config.yaml
n_head: 4
head_dim: 64
d_mlp: 1024
norm: "layernorm"
qk_norm: false
init_std_qkv: 0.0312
lr_head: 0.00524
warmup_steps: 200
schedule: "wsd"
batch_tokens: [8192, 16384, 32768, 65536]
doc_mask: true
MLP neurons of a small language model. Each row is named by its layer, matrix (up: input weights) and neuron, and shows model dimensions 0-255. Each number is 128 + 24 x the weight over its row's rms, rounded and kept within 0 to 255. Numbers have three digits each.
Before each neuron's rows, "fires on" lists the tokens most often at its 100 highest values on Wikipedia text that the model never trained on.

fires on: "us", "e", "az", "a", "um", "z"
L3.up747:143126112166170163130131104179099172085132109151083119142156177113154136104133115129123139098135152087092186136125140152090160180098147152119138127148086079101101107145130090076159126139169109135148106107143131116161090149137133100152110133118127125147130107118138113104155111127137151148137116127129123113097089135107127155118130132157103140115111076146112110164153120142145119130152077113151153155136148123114098121123160114131102136102119109120076091128132137129112120115099137141140153089116085146124137130126117138138151156127136160147123142136115126133136138130127141134132123143154131139120159156185079118095151120131067177124126153150147095155079081193085129091102123147138138129135118120140120120105127154162136144085089153164157081096162152107133112119118149

fires on: "el", "il", "ak", "ra", " next", "uk"
L5.up435:149138145126161136139097183122087141127136105097158096126103167135157136131111138143102091082124075121141105121116120115098110145128099129149124139124133100149095169098159120139161096128114119108100098139144133155114124100102127133143091128159149114153120152080139151105122188147148150126113119102130129105117132143132128164152136162097103137123086127124150098117176133139160180120200103140125131160106102186140161135113130178112102147165162112108134135129139105154096129093157117143102172159107108095116122138168121123154103085109139123122163158163156122145146075118101147128125102122123141125154129096144083080108103110096106145180122108133141119146099158132130104136141148083123108092125138110131122133155118145131089114119150146182129107129120161098139088157114155

fires on: "iet", "ent", "ew", "ast", "el"
L5.up294:174134077154167145146128099159144129133139118132145135124141097123125126108117139165132094119121110152145153111115128126135094161135117104113099138093149136172169146135101186122117145149125153127116093118115151147128106152087110134163076102117124167136111116103154140134125127096135151123129090119113105109147109132100133112127147091098133119117143128129124173155124137125099137167149141150120131151131114132149167093105156143148111175161116118142128129095103124118149136102102069129158137124096085152118098117122139124112163140176114120131168094157159154144135155094118104138134138147086121115134130148128143149147134183122106116133119177079132092168121105153050171130171112158105154093085151143106125105121091130134128138100105165124073112153138171141085100135129068

fires on: "ent", "-t", "ast", " East", " count", " St."
L2.up386:135083076125122134167115073103109123128150108106107143167157136110134115146122144096157135107159123142131141110116178161183108160162118115139105124133114110170114111145139108106156105113125137129174097095171112063176123105103123107130140143124171157133115128143170105165131093111091117110089142108152078121129128140087093122134130110073153144111137091169141177140128085100122115175132136132131130145131146146141154147123171101134126149108168109150128183163090111135128138134117100115164111164130091153163158154110118102146128135153149138174157119073147123118111130137119110122151139135141121086117103142118132130097150154139119137137152082145114133166128094157130141135154127112114088082139126122098140102147143116111096094112114111120132138101108134157130096169124103

fires on: " c", "am", "ar", "ud", "c"
L5.up10:108138115133133139163134070117128122182122081167118127137106173110134126136138121102096104147162106162114105080131064156128161103162137130126135112168161130090153133102115155156106105152142138170166124119116151138121152101177089147143138066101134133090136093145127142132107121108115114108082159118107125124114139112112177132116085131140120106144107121130132146154119101150145124104091143114117184155146170095101126150140147093076133059089138104111144135129143124151155151125087122110132116116130128087121140163145148131142167146107126142148160133140165142123107144132123116157088155139121117119133141152107113173122121136127139107141107111102121126132149134145096177158139118151132072144094131090103136161163145120163102117151107140153135086154125127150086128124086158

fires on: "am", " S", "o", "c", "i"
L10.up68:100099151111135144094115117169126131139091112126124111131098135108139097153098163133124094146081144122114146103155118122089159107134086094134100077165147147106148148131143131103164097164077154129143112147148159098133135119147092118126151121166136178170151075119150163128116098121168163099115124137129118095153111134129132123151123121084120108156123141140129094091126151149169100127119108154151108108212143081158164127154151127087145107099130106130158148169174123185110131113133134125121098124132109159110161123143132107142181110111128141158155122131182115123117095090148133122110126124135132148106124124149134148120135124103083094119063117094132104135147104112128103152145145162127119133117132103128127119125147157114118165151129136145129119142160187164159104100111118

fires on: "ep", "ig", "ap", "9", "ip", "av"
L5.up922:127109133110155112116149131125175107135151097108133109127134142109123167157144136112141125120158094086121080124150121150182137099132132133128123134123132117104134155087174155140112100153093124116097134200111153128149106146112144140113091138099114090133117130130138135103145145119124137121113104103108125153104128145066121128104163128138112122120135139146159113117190110116130144138126109123127095143096122109172156128123085175077080141121116114108157140114149117131127131121151133091061097107116146094166106110107127118133168140128162119163116153122107106107166165080164091116122108136078116103150148088160163160146104137110132116126129165113146082129145165161105159137175122083128103141174143141127194123143172142135149132137117107122151111133101105145169131155111165

fires on: "e", "is", "o", "a", " the"
L7.up562:129110118106143166126138121158157144104099118140117159129112183135164109145137128102138139126126134120127153110136131196122134174121165139137171137122136123117131087157126126154129134115040151164092086137089170139158099127100115112162136079111098134134128083137136117137139102112132097121128119176088131105147136095127165119090166153132109135090120143092128094110129146137110126120104052111154188134182153139120097096144122148115082145105128129170163121116137131141147120118117110142057133110077107157118121127110171136111160171112118147148131147110121167128158101136093147169138144137146113109127147104117091128127105130131087102156124119135134130103147100157115150108173145146095092120129155140132136127129106142112108163091125124137146144171126107131116123147136118

fires on: " d", " se", " |"
L10.up343:169138082106112141096174102152123099140110164156158123089148087142118108094150114152181120130142162172078114170179127113107170114137128134147149122113140121200143077111109105126108167154121167117137107152142145125136181136126104120129135130109137119121119094133110124155083120117127118113115147145099090107090120141124120200103100124158157133080128169104114123161124137167086125139114111123165164113139145096151117099103122143136116133121136134135120110158115136136116090127173093128140119122130126115060173106116145125123130128139130161102110085109105141142132162084123122120100157132114119166133163152101122123165088123153120104104155149134120154129136135208100133128094124116131112117114135134117104104090129151127130151128092138094143122123125088118136159115142145

fires on: "E", "O", " |", "L", "I"
L3.up401:163138088135147178111131128075159138104137147158143151092116118144138090105123120171128139141121143171106094146115151122145092155172115110155096121135167117133105161170079129133110146173111158132104168163133135123119174108148129143149152114143090111095119144123115135140075131169111129100130166125122129073126121176117110114147126118156107156107078142107107172106151136183125138100121156132150145108163138122121143123115142119145106134110090084106151100112067138137134140148137106141121125092123131128122142113147138109094114130105091126122154124172127143142125156120118139115155101120158114123080158115093107127167079171084149173132147153157142109126139084143121148134135177141128127104127131140153104115114117148136134114077109089138150159146121071105123119080127122

fires on: ";", ":", " or", " and", ": ", " –"
L3.up561:157138162131128109126168078057125147120148106105148196147058142132121160102128121110166128153107147138115151175140151114098126125177157143128130117131099098116151106143114143151124114165130133124101100115097108115152101055120145128104101149137113134126126139160102153108094140128116105131117144114143080099121149125097165130124130099134122145091113150110121136154101116097150137139160153107135081155140098139116134134130154144096147133085146158099136094113108152136094144133129124134117138116138110143124114130136156116125144132094072117112181114106124124136106154151162149102130126140125154170111165121103155119124115153134086142134146144094118150144111096111127147124119141121126092065161153080149133141121115095104148168103137124075142130109147152107150169121214122

fires on: "te", "he", "e", "be", "ee", "ight"
L5.up625:163151088114141143142105105101165149098134174150159149107121157129108081127117092116104107159103109094126161091147155153115120154158124113093159159172105129115109129131157129113114109142144122151107100148162128137172106108147194117084123133131127108162118154165105091147136138113101113119138096130139110135131141107156100155095113163114141116105130133127171145171144122150115118116110120138110168127128102125141126162125143162075090117145117101130127148111119135187109170102146126127105114128118150095119148137096136160131117138093091135123139116118134111102109159143161148145154138120125112125108113115129124113107130097122139143099153169120071133119065108152078085173123179119147125102152098140167091161107086098140130148146131130152133140194148124154128104079111098

fires on: "2", " | ", "1", ") | ", ")", "| "
L2.up690:130072224111193136110140120102143151174141066135170124116107116130109148124175148108110121126120145143155100128143116095113126126157114148133088145187117107149125138146144142109123080153152120129128136149098148130140070126175106104119117141148155116116101174083151142131116133108129084129101129125123123118115125099129132092135133095106166102167088138161148107124106137109151139099125121110124121112140123129133118141096143135158157144113171141138094135136157119119139119154139147099125146090107132125107094131124123144117181115150166142146138112126102101080131127121164135158139141121103162159137118144132135128087093131151114149065100105122136113114134116126159115105133076091102128179102121139097101108115142093150142176162178131150139154099121115128108144094149147

fires on: "am", "ra", "ath", "el", "ran"
L2.up366:160142145123116141205105183090114087122125090115161109096150162126164126156132112136155126146115157111133159114106153092153189114158139135152126152106109120122129128100113102117158144170134097139110083145176065125114134123097104106086103152152168132141135096113153134078107148151167129114075139127126133086132108107125132135113148090120155122143131113113158100099167105164159123107163105127106158104130129135122167120122161132098115126133112141142141145126171128157135105122162118151131146121117125125090097120124171068146112109098156147120115131135119143107099121175079110146126098121163132138168144115136141133075131118106163094068144124152125150094130123116177101122151125160152112143130128125164131107141140134136111138120156122155120122128123161096148087136160136

fires on: "d", "u", "b", " d", "ud"
L7.up90:126115113132128141162096140143144098135091132146125103119154128145094128126100104130115115141139114129103128113168170143141141158142119108174150134128174167196102110083098129085084149143119115132143076131129114138117167128154115160112159132147121100145168198116168128120109114108152115128108112111129176129116132144075116183123128117161091168097175139158113158130122091141121122155150132139100147134122126149137122125111141150143060147129099134147135110134081089140111127125146120075146146109099132119093115158164122136093114124132118142103144109151151110167115091116138117111112182154133157163107144140064125134128165114147132144126126155110095156108111139124144075130084157152083124145112141136092140151133091121107150135123130145125104141112075157134116109128174134

fires on: " and", "t", "ou", " or", " Wh", "re"
L5.up985:126112154146160132141106085109122109124100114136158136152123148142156145133135168105112122113089136159088153129157143142076121125180116116088116121124159103105154165172086170096143085113164155129133147136140137114121132103114102130135103183124124128175124137130103099155141104106131125155137166095141160141098163136167140112128132108115143109149122145152142130150123094136104139112147142097154109162109146145155124085099153139121139101097091150127102100099132131114117139083148140138146131133121140185096067132114115104142152121119091091164176135106129136109158139174184118114167149155116120149102128156121094104140145112123112112101118092142117128077152137125115185125105127163099115096104127102159118153119151135063109114132095123111157150148148163068110119119134120

fires on: " and", " or"
L3.up779:179115181133143124118152125109124135110109098164174126105111154115103150108111172145135132134136131129152127132166181109142176146144169099093144104102122130120100100106147110140123123141164169141155122137120112135135123079162131164056127142148153123114113111149121143153089141124104098100140160131098120108123152170139176155104091079142144100143142100125157137151137114150087143086131122111137140141145120142150123137062128163113158132108115149105123135099152158094117081097098167128136095146108134124101100093128138138093132153134113135145135105118123151149159138178106095125085121148144116165145163083124111159116165163116108147114091095097144126104150153162133112087090103151138134085108149113164100162138121137112147112135130121117151124100175109125099154130112123

fires on: "on", "o", "en", "fer", "om", "ro"
L8.up1001:135143123155130141091098148095130172117146154141171147165106102111115130106151111094087130120143118129105129098108146126116151141162098115151180118119132101107142125125132099116176110138138166106131118121123144112124127103123143136114123127102141085125087111093165118140128132101121113118164165106111107093100126113122118105177076136108141166136172182137141175117118122142119129144111121141172127142095146144139130142114108155140107139168136146135122095120152096109126146113122138110108155119082168127168175120132136133132116115099139123157147099165142115139109111150100119117093110107118142177157130089088103080077121089121156095138166104167144118110171151116149141192105158150131182166130104141136164098150173149113132161118138120149142133129058120107100146100153103

fires on: "en", "ree", "ig", "on", "air", "ip"
L3.up969:199154145094124121130115118131121130098120128141111152129135129110139147123109114086106135110143126146131067125117125132146156113120109143071178181084156122086145111132138136151146128196126134116160098181167145136166103118157146135103105119119113100115128102089132081110150119122134109116122151090088119132053170128157156133164120157149115121131138131110152100090156153118140117105127136156162138141092101142163113133160138169104114157103130148130121140145119087097146132117103112122098119114097137108160175119158100140107131144134160121149107132126127133151124121142142118125120084119098100106113112095160092182187113158145136096119128113133188087111138092124137140162138115103103120122159094132156164136175119123142109163072115102132150128156124125124135126123117127

fires on: " c", " d", " s", "duct"
L3.up767:100144150125134109170098161152098133170133110121132152116105146128152120111153090118146151116138098113081118162128140139107175067088140125144152089106148133153110112114150131133135146130160133150137110149109151135152120085147096115095126155101149117147175114156109081110117142123094148100097115155118094147120113117137155173143142131143098115112142111111168141126111118127126122115140117109119176123167140104163133105098149097138127135137160123147169133110069139124082149166152128114207087117099131105091150162096150122123161101168113065103103169117140137125096096166143138142097150158118157135131161097126149125138131123101150076103175157104147102127145166121114152150106108152145084111114095093141113137108140171147139154134121101149116135113094136112134127134123135

fires on: " | ", " |", ") | ", ") |"
L2.up117:138071129118143107100127115114138132088144087181116122123136180147077124043112119137110144130110185105148128107106097126106118107115117150151092149141123138102102150171169120101089133110123144156105110148143124161144091119163137068136111110091168172135135125128154100150102135165143095130137167118139126117125095120140117115138082116112127080147132168183119099095126125133127184145092163161123162082117112104147136150117156128112135153133113126156152130145146128110103105134152142115117107089154131129122130156137118152140126158127135151171122137136133126113123060119147131158132131135126092135127109168120139103090120151148126104126134112111144132123106142166174136176150114122152098117099143125125144185133124152153163111099121144150151073104130102146146132133162114

fires on: " | ", " |", "0", "1"
L3.up537:133135158112135131117154108167129123141106106161152165158111134135115115090139132161126106120130148134174136167100084156123133146128152121135096174118123106157122150164158191149134156129139129136084132160095103131152107130119167108104109095110155171103129146127112085102133138149132107143139128129130068116121078124138114092147114121119109094158157137172134089119164130156093125124110162124138171093143126098152122155159134145134140136137054112139107129137116138107128122129133130130142134084108107154112136128129111135112117134155120131184134125128121090101097138117106143141135106115119126160121158130089149133104159150084135145094129117112128152099137180111180112145198098115180135118089102084108082119134147088164133106111141105130078168087104106167128104130130126